Weights of a small GPT-style language model, trained from scratch on English Wikipedia.
Architecture: RMSNorm before each block, learned positions, untied embeddings.
MLP neurons of a small language model. Each row is named by its layer, matrix (down: output weights) and neuron, and shows model dimensions 112-207. Each number is 500 + 25 x the weight over its row's rms, rounded and kept within 0 to 999. Numbers have three digits each.
Before each neuron's rows, "fires before" lists the tokens most often just after its 100 highest values on Wikipedia text that the model never trained on. A number after a token or word is its count.

fires before: "\n" 63, " |" 5, " " 4
L3.down733:512459509514484495484475487498527478483515517492485454472524480470468510499479533492446539549503511469496479502471510501505477489472497495465456493445492532497500538513487520494515497491535497481522476516491491509499474505505525554542495520494467522495480502476518526493501488494489490497

fires before: "\n" 50, "|" 34, "-" 11
L3.down1099:496494461492554471492458502502499475492444468454509453495493490541473544520506528470491551504504489534483508511504470478538489533495479389474485488506476490473520472495508506493511493539483512499529517506521467496491494543475497569457511498544476519508538465478460490520532477510523530464

fires before: "\n" 23, " The" 21, " He" 7, " In" 6, " It" 5
L2.down764:503520502524456514474505459520482470512493458522492499547473468471489506501542513463494524506473539488501474540534480534529489503515489475488521506453508516482520508493506509509498542510481490579501494502472499500498510480524519481510478453504518516523497453514524487492501544499475529523

fires before: "\n" 33, " The" 19, " In" 6, " He" 4
L2.down276:444498507518497520495535520485481527545508533506519524478503531490502531505527491511444455489476504498508469493486532491487477481515497539493533510531479513490494539474475501503531492429528519515481450467471472450489509492545440493513532484524500504487492504438505493475502492530512525534

fires before: "\n" 39, " |" 22, " —" 7, " 5;" 4
L3.down1363:515508520517471511508490502536495502524484511472506477507493523495460464529471488484545527503480502509518478546493467474469515523502480488465529490503472481498507513505459508484533472502509475498539496501487535459525511518473493507499497494502515562528536472477505453512502485521506462538

fires before: "\n" 35, " The" 14, " It" 6
L3.down345:479474537529554516504481540523566529530540514549507526505497502536480519523491488530498467484472474444494510484542499499485543465506503518522529532464508479483537484505507494507521530547495517514477486469523519478562519522505489523479455534504466527481518477502502500473520507476524520502

fires before: "\n" 33, "|" 10, " the" 8, " -" 5, " The" 5
L2.down2201:511497572464436474526498475476565478474482512467511486508513503499479508522527482530487487503544482547512490496496508513525473562462436476457519488477531517508526495502481477512507489497493489465530514462527490524505553511467485538487511503508523554488500499525535486472480505485520499473

fires before: "\n" 44, "|" 15, " The" 5
L2.down1065:466521542513517459491522484493467481511509471492475509466499456525479468501481522511516493492555512563470470493549495487491526531495509475523512512471498481493498494548500509502454511484489513474507545487497495501482491513513501498507497484537486519497492513500524501516497485542518481481

fires before: " |" 31, "\n" 27, " (p" 5, " was" 4
L2.down651:498497519474513538460468521512541513508508484504534497486533500533494496496499490546514458498510543513503430502516524522502494491484509528568496478519547529515518521460507543494486504511494469491492523455514490533505497470487494471510524534482487481488481551517506495496491502480445529487

fires before: "\n" 30, " He" 14, " The" 8, " It" 5
L3.down836:505514488461535484505516472461495532541499517513471505512475483536507498507570513528489458478468481439429466482493503491525518471515495460502530516528489523488547495532487533501504486518484496487500544482495510523532497475546507517475463517490506488484482537496492558490525467519453531492

fires before: "\n" 32, " |" 18, " W;" 8, " —" 5, " 5;" 5
L3.down1446:494470517507485504525493533485467469505507479452526488520519506510444464553456496465488542493495484521536479483483476506499482522493523517527492486507453534473538491535502476521544521501527511505488475534496517479524546522504436471520501454505504481528492479542546489531559486534521468508

fires before: "\n" 31, " The" 12, " In" 7, " |" 5, " It" 4
L2.down2082:473480494488552529464491546472463478546544498496536487512512537521446505496494502504483418529472501525485492505471500537496544496498461464521488480487442465500465542467494514466476458504463513485485543526508475519535502498544507499515499521480471494523503468472487511481493479470507533450

fires before: "\n" 61, "|" 9, "-" 4
L2.down144:504536504485561469539501459467470446505494475445496507460495508507461500508491520493507500499530504502480464521498521491559472530496488479513525486502480494494524537523455525513494539516484480524499494494524460483501462528480490510475461490448490522492500502455515529483483476510532520481

fires before: " |" 54, "\n" 8, " Rochdale" 5
L2.down1674:543492500508489459492518488464511464453484490470530514497542513545487478488549468483476536486481474537486537514527454547459522534486529469479520488486493457510484492499531501495510474480502535501508487473449479500497477481482439510469479498544473428493491460489498508486502498528473526510

fires before: " |" 49, "\n" 29, " split" 4, " shuttle" 4
L3.down317:498492500453515505474493517526488489492488508495524515486529497492515457496556506523554502466495541487486518466517508473491497523481527524521489472485520508493506512507517506466525501500502506538501468493492470515511481522519460474479535503517510517500475538518469473517493491499484498550

fires before: "\n" 38, " He" 10, " The" 9, " In" 6, " |" 4
L2.down1734:486532435513449499495497548522481480458493510497509532534530510498457543512511499483458501471539518499475475534538518520486549496520523515472504470496493481493530462493524467529521488480474502509535477535468477504516469511486507490523529507502482538481535459491488506456534510526488499514

fires before: "\n" 39, " —" 11, " |" 8, " " 6, " 0" 4
L2.down1556:514560487539426504475511502490494450432478491500508515474468495508518454460509499548475486506497510531503546498490486507498495504499479518519486532475476496499458507540494529527508480501512493480485521526489503496455494521488542545474493521508509515482498512518469534536502474506511457495

fires before: "\n" 31, " The" 21, " In" 5
L2.down299:526490464504433535517523525526497470477513516510512489487464522552452511527514478495478486527504497470496431491498483461543477525488546543508495511493460545513506514480475513540539484522500509506510531456516495478491455503465495533489469460509520514497503488506522487465494495476506528488

fires before: "\n" 53, "-" 13, "|" 9
L2.down1324:514507532491420488492472511502516452433481518474494506523501476505462485490539472473508561498530509569520513519479513478463503541482435488464503506474498514498530485521456489513509492497493507473529530497525503541488507502456485497527461490523517511496493500500535489461536529482513487479

fires before: "\n" 30, " —" 11, " |" 8, " " 8, " 0" 6
L2.down683:455483471505490494512517497514544487515485493493469505501518541473487464470521459508461512518466496459510437495483495515513480485520533500503479499498524481475530525540455544494566525534479481497465487460478471488484478484507488536522512498499489489455515518496516531517494534543513501547

fires before: "\n" 37, " The" 11, " He" 10, " It" 6, " In" 6
L3.down2056:493520443506419522533470509487480501461461511546496511475489506464494518479534515522511491467511514537521538491491477515490500515534526513513531503515532563514536445484506518518504486501488489514452454508500522540505482453483518506523510473477498478517522471492492459516542538508459484507

fires before: " |" 47, " place" 9
L3.down810:496527551480487464463540519543503520504503516486501501469528536520522492487480490509490473510522452499479512469536532463484524481509500492492489525481487525509488455524508479506534508504539510510501524508471508527514523475490492496511515469477507492510505489500480517465468511493504519501

fires before: "\n" 35, " The" 13, " These" 5, " It" 4
L2.down1357:477485485515492489490480493505492544507535503480514522514496510495451552522542490514495461462495483518498492499494460499490506522488501488508534491479499546477487516523487500451498463463519483503556518504483532471494520460520463487482505494462500496518517488459511482472487496507500550509

fires before: "\n" 60, " —" 7, " |" 7
L3.down1385:518504519472430522492456497526485471478481521467522494528515507479510476467505512489515509496498533527521473494508457481489525484469503465505493506498526471504476489506483462495546482528486484473479475493479528503494511513452495492518470480519514516536505496485508485518489510524512527527

fires before: "\n" 28, " |" 12, " The" 9, " ;" 5, " He" 4, " It" 4
L3.down2054:508517508513455459508504558502514509513532492438488510505502520501476495503539502492452469468509541533441564478509486494558471542541460490486474492519465490494484472481503501492530510500487471518487494529544500522532535496460501502484515467503450517485511486552492546466534530469543540434

fires before: "\n" 40, " The" 10, " He" 8, " In" 4
L2.down1304:489474517542491530543503513476457506504493512515482473491485477522483509477500458471479495449514515562493457485487477449503442519526491520471505534533521535511488548521547499493495488494473482482519490526530479524490508483469510478496542480525495543496497511547497478511515541506499492467

fires before: " of" 26, " to" 7, " in" 7, " on" 6, " for" 4
L3.down2221:480516468526507467466436499503488490550497490509510522482476486538495499519472512533512487510475546473524462474530493463555495536518491508501483543514506519499484510538503484512497514490483493470495496479487493521507466506498496495591507514458509482513510519428515504526467489470485508527

fires before: "\n" 36, " The" 10, "|" 9, " In" 6, " He" 4, " It" 4
L3.down1323:536524505468486486461508533515506461539507499513498519470508508503528526519465518501519509513514516501510495485466541499504500473484501512492552528520460500477484497515497505529530504494534488522507512490495508484577516514454482514536458502496501437474456473501567480501487500504508494441

fires before: "\n" 34, " The" 11, " He" 4, " It" 4
L2.down1639:466506495499484472507542514515525481528497464511467493524502466498582459543465490521513483496485474529497509457491513460505479529498526483492484482495484513516475494509491495518454491507529474509526513465541533478455571469484445517491467463502441530508489566469474468470514478542536483500

fires before: " |" 35, " –" 18, " www." 5, " the" 4
L3.down2100:510496493483531505518478499501488522494491488520541505476487484514526478510481492520541492503517481529467468526485491520486447525501498481522477485474486506503496508463481555503487524514515507459482538482444479542492520482505577474549508488496490537523518526491541487513518491548497521459

fires before: "\n" 36, " The" 11, " In" 4, " He" 4
L3.down2060:518508469455519498508478535491497497474512536511474483474507504486513494459472429552478505502491481512507539489505527531485482512486543527522502458506470487471508478493462446492531474522507488516486560456569539478498476444503470530537469463562517480506491498506536548509520514523515534503

fires before: "\n" 43, "|" 42, "-" 11
L2.down586:523503494480494470483474487510495484494445479450496457481506490533490512525525507507508525521520497511445525525528459474531501540527507441471516476485501505475499487514507521502489498552507500518505529511503469510472469539460473548449481504520504519508512474500439510513515500529478505477

fires before: "\n" 42, " He" 11, " In" 7, " The" 5
L2.down169:493528528498421441516543483498495516481479489522476490526525517548530476506518513457504511497505511499526500494481542549502493496517549416501496510513495460475536533465526491521544491501473487488532510498520467480487470497467480481473503475533511467523521526507506503553505476481502506485

fires before: "\n" 36, "|" 30, "-" 11, " |" 5
L2.down273:520560529461525512485508493512522501501481501489465465450512533478518509491494484504497484545456541522448488494514485524507491499511521519503477489504499481510464512483530505520484487511472487524521513490515468476513490518526488548473542490501520526491481496529540515468515534507491526490

fires before: "\n" 29, " The" 12, " In" 5, " He" 5, " It" 4
L2.down222:478482540507575533510501468496512555460496466512473511502469514483482501464477528551494502478546483528499490479520506468492479497524507484504508539521504476519482507512489528492504480478481507490481477521509493526457470538482461513476488494499501534519489493504528524498512520543539479485

fires before: " |" 48, "\n" 6, " from" 4, ";" 4
L2.down330:474493480493456476498506460485528492503465544469538454456492517474511468514492496535499540524454486480501498510513487479535474498502533536507506547497529504469500530495508549562515497501495500501532496512542474507463495489528496538465509503522528517470515512535473512471516462503471524537

fires before: "\n" 72
L2.down42:502494514483484504526477534489518472501492481466499483475517500493481497495514500483455531491508519539532502541509488521536546518484453493512461508494476480509517498525468478464452518466499495497494501462508493516434475541462545538526494474519519524473512487509500552503490465519505474498

fires before: "\n" 37, " The" 16, " He" 8
L3.down1218:501503485507438526488519507504510490463538518473424509519482472520516465497514514499471488482469473501444524507528524457501501513530542530493489502487498499483476512545475498484471442490510482505533526478456516491476480509539453537532503523469459561508509501498509474514512447544457482475

fires before: "\n" 37, " The" 12, " In" 5, " He" 4
L2.down1446:510531489491536511444522486501486483526529501500532536490491467482506533525503504468528479503476516546520535488483452496504399504485452519497503533490504467474496516496490522510516524478496513526468470449492529505549488506497493491497491502508459493525469493525520491527479427542541469470

fires before: " by" 21, " in" 16, " to" 11, " as" 7, " on" 6
L3.down1928:495532469516492507478517464489512470470507513483520505465526529478480491486533484486536483482465499444481497509479486501529480499525489498500508488522546508509501476526515466529463461505492521489492482461478495541529511528484545486490549502520481504506460493496493480543487493490497476480

fires before: "\n" 31, " |" 11, " —" 11, " " 6, " 0" 4
L2.down806:501498550533472517464521511512528521493510498502489533525479488547520500518552480524470497514497458449515484516500535507492473548523505491523517525505498498435517573515504500495548520489505517479473487450508505496436534528508521581505485520484443472474476511513517536477529450498491516495

fires before: "\n" 66
L2.down1423:494543488520527486496541493488493473523494486461479491509450521525486513484502558477515487499503519503483459491470548492504517476473501496480475493531492515520498522527447495484549523458497557498491459506510536464482490536520504480508510496479477480504515479515463526497517496501508511473

fires before: " |" 36, " /" 16, "\n" 7
L3.down1941:476560520442516479483480524475515494509488483505527474449466490506514505512487496450549472479507462501475473504526522482544514526476523509528463500534491517534515493522495543494503490455536499511476481439505520519514499493499490507518535469510566547506530502503520517531467513502452545480

fires before: "\n" 66, " " 7, " —" 5
L3.down859:504498522513369504498480483508511453483482524501515498478479493530509487452526545474469542523482488509533457473442501542499499512462499468479499511487487510539498507497496498508532467480516503493486513521513504500486520515430516527494507457570488537475523433499485511509522505517502519474

fires before: "\n" 31, " The" 19, " He" 9, " In" 6
L2.down1171:482502500503461479492509472498491481518534520495471514493521483459469482467530501527522522498477477483513513502521492501478455496492547507531511500518506530516499508498467522513531502485458460506511514497522524445474479483495494526487518531522525447544466485494501560511501519531485449495

fires before: "\n" 45, "-" 10
L2.down2054:487503475485541478504497494521535495482497502484481496482467511496473532469522536502500475506522504513499465521484523496538529494532507460487452490517443467521512561543452526470571540493459514474537485517518488513478465494512482550528519530497510474484500493502460549518514522476500555498